config.toml
n_layer = 13
d_model = 384
n_head = 6
n_kv_head = 6
head_dim = 64
d_mlp = 1536
vocab_size = 3827
activation = "gelu"
norm = "layernorm"
norm_place = "pre"
norm_eps = 1e-05
positions = "rope"
rope_base = 10000.0
rope_fraction = 0.25
qk_norm = false
attn_scale = 0.125
bias = "all"
tie_embeddings = false
parallel_block = true
init = "uniform"
init_std_qkv = 0.0236
init_std_o = 0.0
init_std_up = 0.0236
init_std_down = 0.0
optimizer = "muon"
lr = 0.0068
beta1 = 0.95
weight_decay = 0.022
lr_head = 0.00677
grad_clip = 1.0
warmup_steps = 200
schedule = "wsd"
decay_fraction = 0.937
decay_shape = "linear"
final_lr_fraction = 0.0
batch_tokens = [65536, 131072]
seq_len = 768
doc_mask = true
train_tokens = 1075000000
steps = 11245
dataset = "wikipedia_en"
MLP neurons of a small language model. Each row is named by its layer, matrix (up: input weights) and neuron, and shows model dimensions 0-127. Each number is 500 + 25 x the weight over its row's rms, rounded and kept within 0 to 999. Numbers have three digits each.
Before each neuron's rows, "fires on" lists the tokens most often at its 100 highest values on Wikipedia text that the model never trained on; "fires after" lists the tokens most often just before its 100 highest values on Wikipedia text that the model never trained on. A number after a token or word is its count.

fires on: "A" 37, "an" 13, "AR" 13, "–" 12, "U" 10, "ach" 7
fires after: " D" 12, " T" 10, " C" 9, " lo" 8, " L" 8, " 2" 7
L2.up214:502559499477512478484474545526476528438493489478528539489560487481506527509490527489511482513533504497532518484514505507515513457525506491481553450532472514560500557442495546493503489482503441456518499518520508509534462503468474476451435539516536467518516496468533513549527509483543512490529501493482520462497517480502512517507493542540525502465496499490513515503489512538456467506523

fires on: " dem" 13, "ic" 12, "in" 10, "y" 8, "gy" 6, "ated" 6
fires after: " L" 16, " l" 14, " d" 13, " p" 8, " E" 6, " W" 5
L2.up128:468530458510510508526482498535537481480474506467447506499479522537480519474498501486454529486501540545521492455488498503519514554512545500544526444512500481521532539522495500476464459532509517487490492508530518485494492533484437493498482541482491503490557478519497489536533489556514517491492488492532522475451493514548441477479519476486467518490523516481513501452529484473487505470505

fires on: "ran" 14, "am" 12, " Ham" 12, "ang" 9, "us" 7, "eg" 6
fires after: " D" 37, " L" 10, "D" 6, " d" 5
L2.up185:490553476519473539495450497507513502482510492459460501446503492493550464542541503461484548517521449553481491459522468484473516489488477507495518469506508495505529539516508521523502467500498534509494542523484470509468498523521492477515479476503492512494449486477505539476526506536450508519498487508490505487567510473486503526514521510513485520503512478466487475487504493509542474463516

fires on: " " 73, " population" 4, "erson" 4
fires after: " |" 42, " the" 11
L5.up340:530537507515524524498491495505456501496472480467525504509484521458458486510509480503532483485537530494508507495506498466501504461480485484478538551496507444499521472503485452498529457499508518506492477538479482471479495507483514512501542527513515526496507496478491502497506555502510479509531509513496570443522488492508476487478498466484492486547461511471481473537473503551536525476502

fires on: "\n" 73, "." 18, " |" 7
fires after: "\n" 73
L6.up881:506508489472543507518499467466455499504519496467504516507522509500501568520485512510528466474535537459485499538491521462478506500537452496511460492528526542507487492473507509505508506476499515529501523468501480485478508494496490490536517520505506507510497492486500510528506511505521438520531553493515482493514508504541478508459528500512501456499487499455520479491465490534499540472481

fires on: "ic" 19, "ical" 12, "ov" 8, "an" 7, "ent" 6, "if" 6
fires after: " med" 16, " L" 15, " l" 11, " St" 6, " w" 4
L2.up1507:494553484510513431512508496485504515487470504433474506507481518491488522491511485550469519526562481524494517528496511547494546487525536522519513485508516538489486477507475531493471490489520489501476503471523491478520465468509474505477528494512491483483501525497532477475516519484509524538496514479490514497505514519497529474486461536523460465492500539486486459564509451552475526508511

fires on: "ic" 21, "ison" 13, "in" 8, "ver" 6, "als" 6, "." 6
fires after: " L" 24, " Med" 9, " pr" 7, " med" 7, " St" 5
L2.up1004:479512511486476506510457479472522531566507484492533486509476496531511563514484447472465512500517471511497474478480554555480536511527538528478503499497520485510500461518545548500501493468498499513498458525516513551458466462409515499466514489517492517530485493499562481483515492493493500485510508524494462522505511468479520538500533507519505501499529564498520502465490483512514515494515

fires on: "ist" 13, "ast" 10, "ers" 9, "et" 8, "in" 7, "ad" 7
fires after: " P" 19, " p" 13, " N" 13, " L" 8, " l" 7
L2.up307:464474520478526490501441518544508459540544513457516526441468509519496476493507500471518488493482485481517494458496491454523485476486494486449499487520511467506515525525491529496535474496495494489542465532493475469549500505482496469503495507478500490509530521506523491506483508533506455498493515496542502487522495475509460516532581485497531525506516495510521537471534542493458517500498

fires on: "." 20, " com" 18, "-" 16, "tt" 10, " Com" 9, " War" 5
fires after: " U" 35, " K" 6, " c" 5, " World" 5, " C" 4, " Co" 4
L2.up1251:496500483472522525492529500520477500502517493508508531499503543503481495454509493533505509523468499504491501522501471504505523551536526520499515487489480493509469527515494512460482484497532504484529494455473501505502559519487487522542511479530503436503463472548460520514538505532535487486497500505483487461531462520489469516499499538494501477452430502483541528494523509488519516506505

fires on: "et" 13, "it" 12, "os" 10, "us" 9, "iger" 8, "G" 6
fires after: " H" 28, " N" 24, "H" 4, " L" 4, " T" 4
L5.up950:478477513465531517480539483462485508504542494469484511511527449498510541572480502482552531497487526503502511507523501468496556531514516464480507510468492533506506487539540528481438498544493505445493497454503472457523532483509490477490529519511556507506485488490468496474500486490514477502481472506511465545492552485486500509520471488470533530454503480488515501514521534475538478479528

fires on: "\n" 52, "d" 27, " Wh" 5, "Wh" 4
fires after: "\n" 46, " I" 10, " Or" 5, "==" 4
L2.up1440:514501493468504526498497521528501500520472467487495451501508498481531500556519492516486472429502492521487506514531500513478553482481481537477513537492526503483524479461511524470471485480543498546512527482499489515500512525484468494496507503484498519505501519483481456515494518499506481515479497496487500498510495501511484492517434496469505497550472513502570458497520500491513504524494

fires on: "-" 43, "." 17, " War" 9, "K" 9, "S" 5
fires after: " Al" 21, " F" 12, " World" 9, " H" 7, " G" 6, " al" 6
L2.up1456:493515521459519495500514506484476523516544547469502515526531515507487494520500476511526485501501482522447532513573489504477539498523476513519504494516497497471479506500489473489490423509490474523518475496483492490503526482523523505511488492537511475459524462521466504492498554501497469488477482519480493482487495519454471490510471545495503530499496492481507498454513487471504500487509

fires on: "===" 73, "E" 10, "==" 6, "\n" 4
fires after: "\n" 84, " U" 7, "C" 4
L5.up182:523524504484513501519494513503506487516516529495512473470497458507527509466559486474444501489478494464495495516535518526500458533485514536484490497562504507519520490503521496496465508475504504509540523517508493459478492488507447545503478478502508493467519479467491480482469497491491482539511511509523492468531490546505478497518511491486500458518513504552488509501496525490526523533521

fires on: "ist" 43, "ists" 8, "her" 7, "ander" 6, "er" 6, "ies" 5
fires after: "olog" 39, "rap" 7, " comm" 5, " Comm" 4, " journal" 4, " compan" 4
L2.up532:507525487546468536467448477492510506476519474462557502488521520516489529445513497515526538502500504516483444505529476529523523420534490529525490442512499450494481483500503506486499492513453480523465556491501466501464489508483502522488524483469475535506470525497494487520513531476486489501518466475527490523440500531472513468496514556479517501500488460496536518489510524482512502541474

fires on: "born" 21, " born" 18, "ough" 8, "age" 7, "ä" 6, "ick" 5
fires after: " V" 21, " (" 16, " was" 9, " en" 6, "," 6
L2.up240:501505453495507494510514491476469450489491510504449523499562498549493500469491511485484522504474504456541504503480490537471468520515471522497511508509505517504500538517485490496508490494538513450543500479553520497532497506485495500513538497479489527497498453501495530478519528516506502522475515467492531438496488480498482491529541503498515534558512515485460528518509493515527487506493

fires on: "\n" 57, " when" 4
fires after: " |" 24, "|---|---|---|" 13, "|---|---|---|---|" 7, "|---|---|---|---|---|" 6, "|---|---|---|---|---|---|" 4
L10.up1248:529518497492505505518552524474480490491488489508523520461570508521461520460538510552529439477443491487520527457512506499506529450574475517514545523520478453505498472510544480503465557479514505495576494467503483476471514547500448514505524495471470488461467455504515497488489496513546474492493508540531521490510515470479541543528555493518478486505526523460519480476533528549504537501512

fires on: "an" 17, "ra" 13, "ak" 8, "et" 7, "ent" 7
fires after: " T" 18, " lo" 9, " L" 8, " t" 7, " Atl" 6, " P" 6
L2.up802:455498486509538452468528519504453504532454461497487537503482476498490486502506498507504516485490484504510522478503523510515497486531532476515532479528508487502501471472512539506512535520522481474472522499491467511485514464474463484486476511520484523470516468478542470477537523512512502578517482544495523499510503571460481543467512509492504506488474475522503476494479508477510515487546

fires on: "1" 27, "4" 15, "3" 12, "2" 7, "7" 6
fires after: " 195" 16, " 196" 11, " 194" 11, " 193" 8, "9" 8
L2.up66:483483542509464509496497482474517534478557465514488467497487515517487531537502485506473541500444508501476437515531524513508498440504479496479441471527476478469496519512544495509529481522541455508516492521491519520493497473492485494453489527488528537503466493488501475491505522527533456511503516522510472475534480479495503453516500479532512513506497497493513509486518525450500468467474

fires on: "\n" 28, "or" 13, "al" 13, "ol" 7, "ag" 6, "in" 6
fires after: " |" 25, " K" 13, "k" 6, "ip" 6, "\n" 5, "op" 5
L5.up1315:514476487503528476533500543475504496507508480439507475486510495519498503495463536529524499493521548476499465534517575503486502440494474499537523478499488552489505471495494471469544548490507512475499477494519490460540547495483496479468501486511480515510515518478474474508522533490517522497557499477464524457509462505467526512503470482473509501555479507488479503506499498516463576493514

fires on: "\n" 56, " |" 10, " to" 6, "." 6, "it" 5
fires after: "\n" 56, "ab" 5, ")" 5, " returned" 4
L6.up1449:529519471479510530471494490525465494514509499480492504533470491521485479522489451465517476463510493481508490502499533541464539526509437479511440497519531503499446504534421534505511464466498488522531498523506494548457527518503462477519479505489518499493497520496520523476497494478531456493537526524497493484520540497513504447503513464522527517503536508494504488508484507497518496482473

fires on: " Tr" 13, "a" 12, "al" 11, "r" 8, "E" 6, "l" 5
fires after: " P" 23, " C" 11, " St" 9, " K" 9, "C" 6
L6.up1227:527482506538525478563523500490501487513518490499531540511478498479489516501518529518503493473509504556538517488528507488543537499503512540550525523485489543535490552500521538515482464508472475456509475484463512523482544495493542477480457463468473489516494528468485487483503501478553493491483560508465553486498486494504502543480513458467497544531461517490503486475507479484493511519487

fires on: "\n" 53, "==" 22, " Governor" 5, "ady" 4, "y" 4
fires after: "\n" 75, " L" 9
L5.up858:546473494467466502490500491500475512525520463501530528511504496545495538483536508541532472451489473471475511546524493467539519493525480483466488499527516493481487504479510498489479524475504463551513544509557506507471500460517494520552532482524569480457458518470523474527524520497470513487468539532504519471491514514521508477491484505481518524497515514506532518490501489489519519522508

fires on: "d" 25, "ip" 14, "o" 13, " lead" 11, " head" 4
fires after: "our" 23, "il" 14, " sol" 13, " the" 9, "'s" 5
L6.up674:491443470514514527495459488487432529509481492571537487507493477481516467504475471460510505465451524484471476479501489507549473449541493453456523505488487484509505501523501520487498466528526509563533490506501502556506489517557495528491494493535474467511424484473468537478506510481513557539518532510480488500476508531509446512510490489491501500512477509482455522519485515464476507533525

fires on: "\n" 37, "oss" 9, "ation" 8, " Pos" 6, "G" 4, "u" 4
fires after: "\n" 37, " L" 16, "|" 5, " |" 4
L5.up1105:504543493483477512507470506478490502554519527516507522499545529527517502493485520480530538494501487497497473502478537475463480552503505482514482455542504485548492472483513518470504488523481531496501512515505519458531497499505457520505512472574487547473502566481478453509447504526560499526465455521501503433503572516511471535500518483508482535498479476527501506543469560477505496442518

fires on: "uk" 17, "ip" 14, "ug" 9, "ing" 7, "al" 6, "ild" 5
fires after: "uz" 16, "il" 15, "el" 9, "oll" 6, " Bu" 5, "-" 4
L6.up617:503526524510498464479483496518500554496433529530497503495516487476517512482508492489501525527579462529523552478471500487498502530512469494512518447501502450513496472520506446489474521524540494489510485529489447526495476460479520510473527537523539523490461518491496485492529481471486532542512480500507490493497528517497532516507517488538474492545470483510443485508463507480512493477472

fires on: " dep" 24, "ore" 12, "ame" 7, "e" 7, "ug" 6, "O" 6
fires after: " D" 48, "D" 7, " d" 4
L2.up18:471494531461489505493485486474486503482520499507474526487482521505471504490500522469490499489508523544536541494509501489502509502507506490487516495474461467501484515521506482508519481485502488515489521506520502502527499480510460523548519492496472488500499517463498512480486449479487533555488522515491496539548504513503503536484508480512475529470484485506515523489543493466508462484501

fires on: "\n" 82, "." 16
fires after: "\n" 82
L5.up579:512533474509455504514482493484491511516522494459477499545521467503464466538534493447447493457481484515503536496494521460493508516456439435498499544504461516514444490465506525476523465459505528540473490475526501510427490511493545486512525484508501494487512521505515516458484531488500490502480538499527446494505514481442551480511465511467537471526515544517511521492495510495482501473531

fires on: "-" 37, "th" 21, "us" 10, "h" 7
fires after: " Al" 26, " An" 19, " al" 7, " h" 7, " H" 5, " D" 4
L5.up1439:516504519468513512492497514477493536492491501502538496503484522494478530470474514485482544471493494500467502485533481515468464544495525467502524527544514487492531514474506504469446473477502505520492521505519479466527504537506532483531499495566523473495502495497512506506515487469501496497505517511496486531501527497527482510535505499529485480486482506545502481492520492479483523476458

fires on: "\n" 82, " ex" 4
fires after: " |" 60, ")" 9
L10.up626:448481514457477510532490502498530552516498492453512482485483545524500479500524488481568481494503538455505528478545528534460563465501498492556461476469489439498530477555518515479463484531453490552485523518496479486492571525540508479477481527458458502498502504506493494470519517504507523516553517496533474469481535478496528514530536523518465510487518538473509468521528491512518525507535

fires on: " |" 62, "ac" 13, "olog" 8, "l" 4
fires after: " —" 37, " " 20, " m" 13, "i" 8, " app" 4
L5.up1177:503460507542475487514485485541504543516450523508491481494481507498488503452462476534527478536473483500495497472554515482517458500497497498504525521487492524525528497478506497529498477500426473481526525542522541477478423507516518475515492505476503471522464490459517492469517491490513484424534472529522485525505496524504488508548538524508485462487515470482515513526526484522474465504530